config = dict(
    norm_place='pre',
    qk_norm=True,
    tie_embeddings=True,
    init='normal',
    schedule='cos',
)
MLP neurons of a small language model. Each row is named by its layer, matrix (up: input weights; down: output weights) and neuron, and shows model dimensions 352-447. Each number is 500 + 25 x the weight over its row's rms, rounded and kept within 0 to 999. Numbers have three digits each.
After each neuron's rows, "fires on" lists the tokens most often at its 100 highest values on Wikipedia text that the model never trained on. A number after a token or word is its count.

L6.up1759:497509500511547481500504493445539476492559484507513541543518513511488510483518532519456493523515483474499511492467528502547499520525506463504491564443503490496511486539466524482492522494515563470468491506509462478497515560460473507474492494469513493507493494507522457521502525447487485487
L6.down1759:486490498479515513526440502436513491538489507498501489519469505497499524520524495507495492459531483461472485530472505473451492491478503480500463486490542537499482477499506496560515513493487484453503513510523509505546540493472472513465443518497487529510527465465478466498510501462473506452
fires on: "-" 47, "the " 13, "a " 6

L6.up1271:455513530509516520505523490523502460490536541521511476536524503495498503487476508511492522517516513497504511478510475512520484471523510535455507515518556513474539497494464503479495526506481545461540489474488525473471508554456451497505510494475513538535460517502529545508478516498446515489
L6.down1271:493500490480492505441501464533501464483503472463474528497502507514497467503572512528490477519543521477487513460493486527492461464454506500502524474504471527500457542506483504488534528500495468493540475531483514503509524473500503458469500485511525506506525502468485467503440519557508458489
fires on: "the " 29, "The " 13, "-" 7, "a " 5

L6.up735:526498482513475467486520491494513505541513482513486482513474464521508485569447507487530501513531529520529527465472513550514499522495452482499525489553488499474513519485495496461456543496486495559524521492505481513498515517483490428491511443529468480480451495472489488511489458515459491477
L6.down735:520474514495501518486504483515498447522487496537443518481473558555499528507507436484490502506499464493485493539534475493482493526518541458517506507425453517469503494493492499483525472454504547474488486497526492515480479503503463473538479510507544481532473523461499512504496493484510473462
fires on: "He " 56, "he " 23, "s " 5, "ano " 4

L4.up1818:523489480522502518501483477526483475533510504520472434514477521478553535545521522462523503516527540485538498442533521510527506526482478477504532511549508508449456507440473506469518497474499483493469483511526474470500498495469448455536474515494496483506493552473477498524510496540512522514
L4.down1818:491489497504482484486475469480468462506524459508486529477516476500488549514509514479482532516496518498507524449493534534448512458463493495539484511521510453515508508511497500520500501540486509474443474536508505471475477508476505462488509504502471472545544460504549521489437470493490526517
fires on: "in " 100

L6.up580:532554503497523503474478524486500489524465507476559543499477502533491468517517489508488521472506521469518510492528528497514492506544523488543516514497502502525463498474502536498481488466490502528505497474508510489496496468538549475451465496549496468543487491502485484536515509486521511493
L6.down580:509483462496508464521486529526475500503536500540502472515528538501492528484486537436476505498507501487497516503489509507515480533497511522483500431484523504472500472519500529480503495515462487499464511516455521492452488512493499506462547527509486521516460496536469487452484482526521458511
fires on: "the " 20, "of " 15, "through " 11, "and " 8, "at " 5, "into " 5

L4.up430:474505507478522500532483523508449477527484494525523503498515439471547490546470482536507496559481503478526484495506538498473480522480468500499510494544554502527511502479484511524518521495518498485513531480501468485452504533506433492572515463491531484504521537479504473461512471486510478522
L4.down430:515501524509485494539463506492503535517441473495527499528518515477512468483494514511474515481499506484540469505499500491515499485509443547519512540510492541510497484511484486446494485517448478503501523490501497496514464548509494496475521459498477451466486546450504479502435495506521500498
fires on: "\n" 47, "Track " 6, "|---|---|---|---" 4

L6.up658:512546470538512500509517482506511510468453509545491476480495584482523515533516481466506496421519513517482497498488520507498506531486520500535482490529470507555502516470485524512511491505491505495503522460489514477506538531529515479563529490467487510488474474541473528535535466474488521505
L6.down658:517529525499504476491480520519486525501534505532464511492522511502539515491510533498475524489503500465488487470543505487531473470512450539484493463472511469478499531472505532480519479461471478465487518485491472504524498475570503496527487532505450482472515503479449498562463545518516530476
fires on: "at " 50, "in " 19, "from " 11, "to " 6, "From " 4

L6.up1820:519503551485496483490489460489472504529487533500492487501511500515522515501490439515530493494506508485501501426498456528470532513489466504480503475512490488495466519536494528511522516452494516522524487464453445544530495522493526530505517505462513461510512444507568487468551503514451447507
L6.down1820:460492457464487483490520483491472471508498552479477508468508497495494447487496540500435509472501475552510483485523539467547502518508505439523542511491485508495527483467477478489475461497487491494467497515484537477487488471505500476495462503459465538481487485532471465461481508510506495494
fires on: "to " 22, "of " 14, "a " 11, "have " 9, "on " 6

L4.up809:459532480495466443466496543475525537505516533470502513547475497533518502519456494531499506515482481465483516486488516458501500470520491503514485545477486504485464456478490503539524499504529504497479477550496532510512512521469563496523463485460464509462454516497527478456548498461514519457
L4.down809:450511523515506512509532523505494509495503542480448454478522477505517537487500541458521486528494469516550507474502505493488480490473516539493531512472492517484496534481490478545484520486492487508465521502499546486465481474518504550472506496480490534498498497528531505467472467474484549534
fires on: "\n" 52, "\n\n" 21, "in" 15, "| " 5

L6.up1679:494545448504521489514453482439506514475530494527478492508505516476513476495507488517483476492499486461542503504472495505509512535500544539483502526524511503454560535509497522513546525482546514533528490505540476529470476492518454519532461519487463484480476506550497464489496466501499489515
L6.down1679:514474482503448487467485489493494464493467511531486492496523483509503494480483484488471508443518485515501511478511528490479429463552497501456488488533466510510513486484504496464434526470514490463493469514547497508513506502493471497460510486487529492521498534460498473499536531494472525479
fires on: "has " 36, "also " 13, "a " 7, "with " 5, "and " 4

L4.up350:486508509512520496478518513497471516494525511491527472469493482505532509533522486494490449508496468511507533456524547482525511501508518514512469509491509495471508465488458509521501520483506499484525465516521452513530511500481533433500459469527487491484495493466506491516556491476502478470
L4.down350:491475492515573516484507524495491528515488482472480440517514475562494503495509495452475527480482482506477532463477518516520514493448492490490508483510471488510478447468523429492491495511508525458490490507463493460506506485478488527527497500487496455486485494487487513483509509451481463456
fires on: "- " 54, "\n\n" 8, "CA" 4

L4.up1986:521490487526535526458506500525509468487495490512501529456533523450530530517438454462462518527522538513458525478497453534473520465506509485547465484500535535512476498469509499537558518506542497457508502498489528505514479507528508516537504509459533495521537499485508547476486480522491512503
L4.down1986:496503532510509503501529466524493501492497525535490478480528528503552489497473531482476498499494514520493495492489525496486477518482523424486486481503450493546528525526492485516539493486481508490545492508496498505466471527517444467506496500462460475493529514477513470528492510486488502492
fires on: "in " 38, "of " 13, "on " 9, "from " 7

L4.up617:490474511511526505491524533501519504513447519521510462565508488457500506498523492486519503477483493475499481508495481492532535525499516532494489487459534490527507510533526493481480514482563484514499474527498484518498522489505482505539529492529462463504524506514488487490533513489498522488
L4.down617:530475512457514506484513508479491476479493550515468503494502485487480456511504520465518495507531500533505527499470492520516455461524520471519534512524504497534466467523496493490527480509445491486496493469518463487521510516523516485495477497476486515505507471464525468495507510489496501507
fires on: "and " 42, ", " 8, "was " 7, "vi" 5, "ri" 4, "been " 4

L6.up1179:518476509515505468503532480524531483451546441516502525463465490509498511517518537509496517484501511460517484506504497505497541510516458479483506495514517553533500503497521487486508495497533496489468530529515514530530482490531492475484501470488496501501514503524514486506516526531485508488
L6.down1179:476518491521467527481448538454528528491466517515503469516521514477513463523532496493457511526539501477483524473486507456509448476490497478499489513492486462485483490470475486530519552540536419534481493488507480497461483515437509503463476508495517494467497513498499490485490500455523491486
fires on: "from " 29, "by " 8, "From " 7, "which " 5, "on " 4, "both " 4

L4.up990:449490516478501469483504510499526495497531500534497502514500544504524446520508493493487467520477463496476536470485484447501476537479458465499472492523514487496504489471497488481508501517495500490523471510563471457493515502499510501523478516492488509486464457478488465519502479497508494499
L4.down990:505494483498445481487459523475478502506517491438439521517520469481540457487481495437491438509497489486497488439465490471519500461536463458477515510477488476502512483463502489509472462522497475484542454534502528501473450474520520531512502480508502513480496457502461495463474466505492474510
fires on: "\n\n" 60, "\n" 23, ", " 4, "\"" 4

L6.up1382:515475509486518521496497490464522480491536511542470493513513501533482471512545485536542554472484494451542505515495483546526520512523520497505499495519466498509488485490518524423489530482531466517560512496487504498457510460509503549536483515502494494521523508474532507500509474482486523477
L6.down1382:498492451530438458522543521488490486517511502531496499472491453498476462509526551493546492466536493533467530504468520488481479512518519485454528479525470492450471497476502444487530513526506495542496467484521457524467523525495489483460543489526546498460476464487457477517521512480485500512
fires on: "has " 28, "and " 11, "also " 8, "have " 4

L6.up1069:484498524473474494494502483510502492489490492485530509536484492530463467459539506515474547494490549510495523504497521489523509514514467511510506513465513528513521459511496493481508474467521452522508500541535517477471527432480482482486501502511483462510489521488485535498500485499547491503
L6.down1069:510500480485514477503482461494513511482516500540457498469528530475499520508522460538505531528494535490508543511496498498519531485483490489497496485471481523492540525478499537531453447518518522467518486512469500521518528506499498479480484523463494489508489474518497452500505451537499445507
fires on: "the " 61, "his " 5, "The " 4

L4.up1444:513481516514512464504493437475532498472477444514501504483492554510554517518493508523460457520516519506511515538512533523523472474484491469521486465463550506488507489472518547474509499538523493483447490505536552526521500514496501501530459453476467479534487475527485527474500555562485535511
L4.down1444:472516474480498495522470534531496466450540495523504497515532503497509490464482527483492492494499473532540491485501475479484490483475530528489491468493497476509489474531499492483525485452515527469528479498508533487469494491481484508466523509503506507501516508507492482495506497526513469513
fires on: "um" 25, "thr" 8, "from " 7, "ong" 6, "From " 6

L4.up1351:477479490444509521503483474471475494475547493467506490486477466502541544477481469497510489498487513531449506507494496480478522486517522504478498454494517513472454515478512526523511500509486515491454515442480513496492479498475501484496485508509536488497487510495520514507499480523532513490
L4.down1351:518497438488503542505509510520552503495512435511544472498516529491461425488524508535480488523498457540422474498495531519524446512491514501504460490500499518511491484504515480505560503544512471513469478515503517475501515510479477535538502441473554451441490516481478497485501482554451503493
fires on: "\n" 39, "el" 8, "(" 7, "| " 5, "end" 5

L6.up1519:502547515474536447494456489492514505478534471505502483520502514525499528503523462482471490547501465490514511493530473523509511518471469500469507473506475499516494526531547540547558509486482471516496537458510498541521449513546494488494477488515528472486505463528503527476495450519494496489
L6.down1519:439485462493505471483506516498519472463520531453498528501514490468468474479494521501492551490481529541454486469483507465547501464461531506515519535493471460478494492471449480482497542488499480481474485470492508531481502492471508508538515496486467445486508487518468481497522496495495502527
fires on: "a " 55, "an " 8, "of " 7, "th" 4

L4.up853:447529461529499490493496505518488518460511510454493506513495498522529511522486491496523456507499449509486534459503457488554513480505502466509504478481475500492501499486502511530489493514520522479522520468526490479524509481514549483506477523429504485465481490483507507518492491518516446476
L4.down853:435470517557496555504536479490458481495474524498461477488486467504492472502503504494506476501457515507574519460517519520507453486483490498480492507487491494496521472538493537517489470488479481514493478482454461498489500503507471468498494482456515472500510486548493504443475523490490473501
fires on: "\n" 78, "\n\n" 19

L4.up1924:528498481559513476477475534520503456484489504510513453538512545514564515511470488507513469471498480486489513477489476475483518476478468511543506465455500510508517523460469508489535476499470459489491500418497494487517436489515470499592507520471496515519499511492529493512504502485500535473
L4.down1924:509495501501494502480505462533474486517523481518500518488469516527476504476498538510474497483455475513481513487484497471530502491502547503522481502492537466509494515465457508516486476466457541480465544477502504461542481528504502501497453517522528522540466512484529513487466516489508454506
fires on: "in " 80, "In " 20

L4.up619:493492472481512500493457467496440474542514532510534517508468498501517476518489473486529528495518485519481474516506549483505520522509497571496496476499480513494516497469524482460488510531496486514492464466468471475519518520463517478527497543530513551519500513539496482452504497519507550489
L4.down619:497516489433461537514523516469498463478493521491441504513474554470484448514481479466541465476478483460452474520474463504530512521512518520526486510513469547466486512469477486505521486550474466512511488466510484536533488455518518509501496517510505480511485480528490464463431507495520429515
fires on: ", " 51, "and " 32, "or " 7

L6.up1024:518528494446499553494519512520510492515531537491489470528516513521478473485483521492508515466470499531510476500488496502482460483575466510516506484523512559503509481440467532476509485500516494504482494549491485513493487459498506499489498474468510498496497463520515516525550463471529524523
L6.down1024:544501463473514503494473535556486508531478526489514487452537496506511463493533467498481500481503524485452502491479449477464505513477489534454487465443502479518508501535487482504480518510525470478482515478508460511514535501495489477482464514507502492514471475452484457524487503501508476481
fires on: "the " 36, "The " 26, "of " 13

L6.up1690:467493460468512537479501509474500499469496546499505482505479491452530432533506476493512519461507477493503508507519518455585535440498524529503507481508483526479493448514525506457485539544515534501491501552467485477530478509509490478531457513502497476466507489510517532499523521503489516548
L6.down1690:496561484490509441494478505499496473480522486505501481474497521462508482505475515514499444499511489492543544458494497538445450510502514447475487478555568463527488492462480514492481482533483480488539499483543501476489490473501519511473495473523493470489451474504514484492516525479502490486
fires on: ", " 20, "–" 15, "has " 13, "and " 8, "cour" 5

L4.up306:493530481531515513503498545488502497518541478535460522512538524558522512533469509488510466515519470500498507505503488513522537488467488524470514504512478467532529501484543544483480535489502498497527519489507512495502513494501525480508472459501495495490457506536537564494495452519469472467
L4.down306:509499512511516504497492509454494485511529483526445496489510522515498539520506488544484474488549503486438525536486497512492444477529439509495479528523445465474520514519515513437478492462521501458534553488482446489507520475481550461494492475505528469483486484504489539494516500506459465461
fires on: "he " 18, "it " 14, "— " 11, "also " 9, "It " 8, "He " 5

L4.up1768:498504527515531481504502492542469512483449511540483496505506449484536494506481521516493505505493442474501498477496464477470496466472496484470506554534435518507514482495466529526491499523507496523468491522529455494487539551477520521541457489462517480514499521503508483490506492503499481527
L4.down1768:491535505498508487537512496521494472523510519498495464477467449535476524503504513469523470488443490498493506501467501470528481495540517466518545486481513499518504476491509482509487483548494512462499499506496518502518476491506519501504548529513510483533471494491481511502471530509500525516
fires on: "\n\n" 35, "\n" 27, "R" 6, "v" 5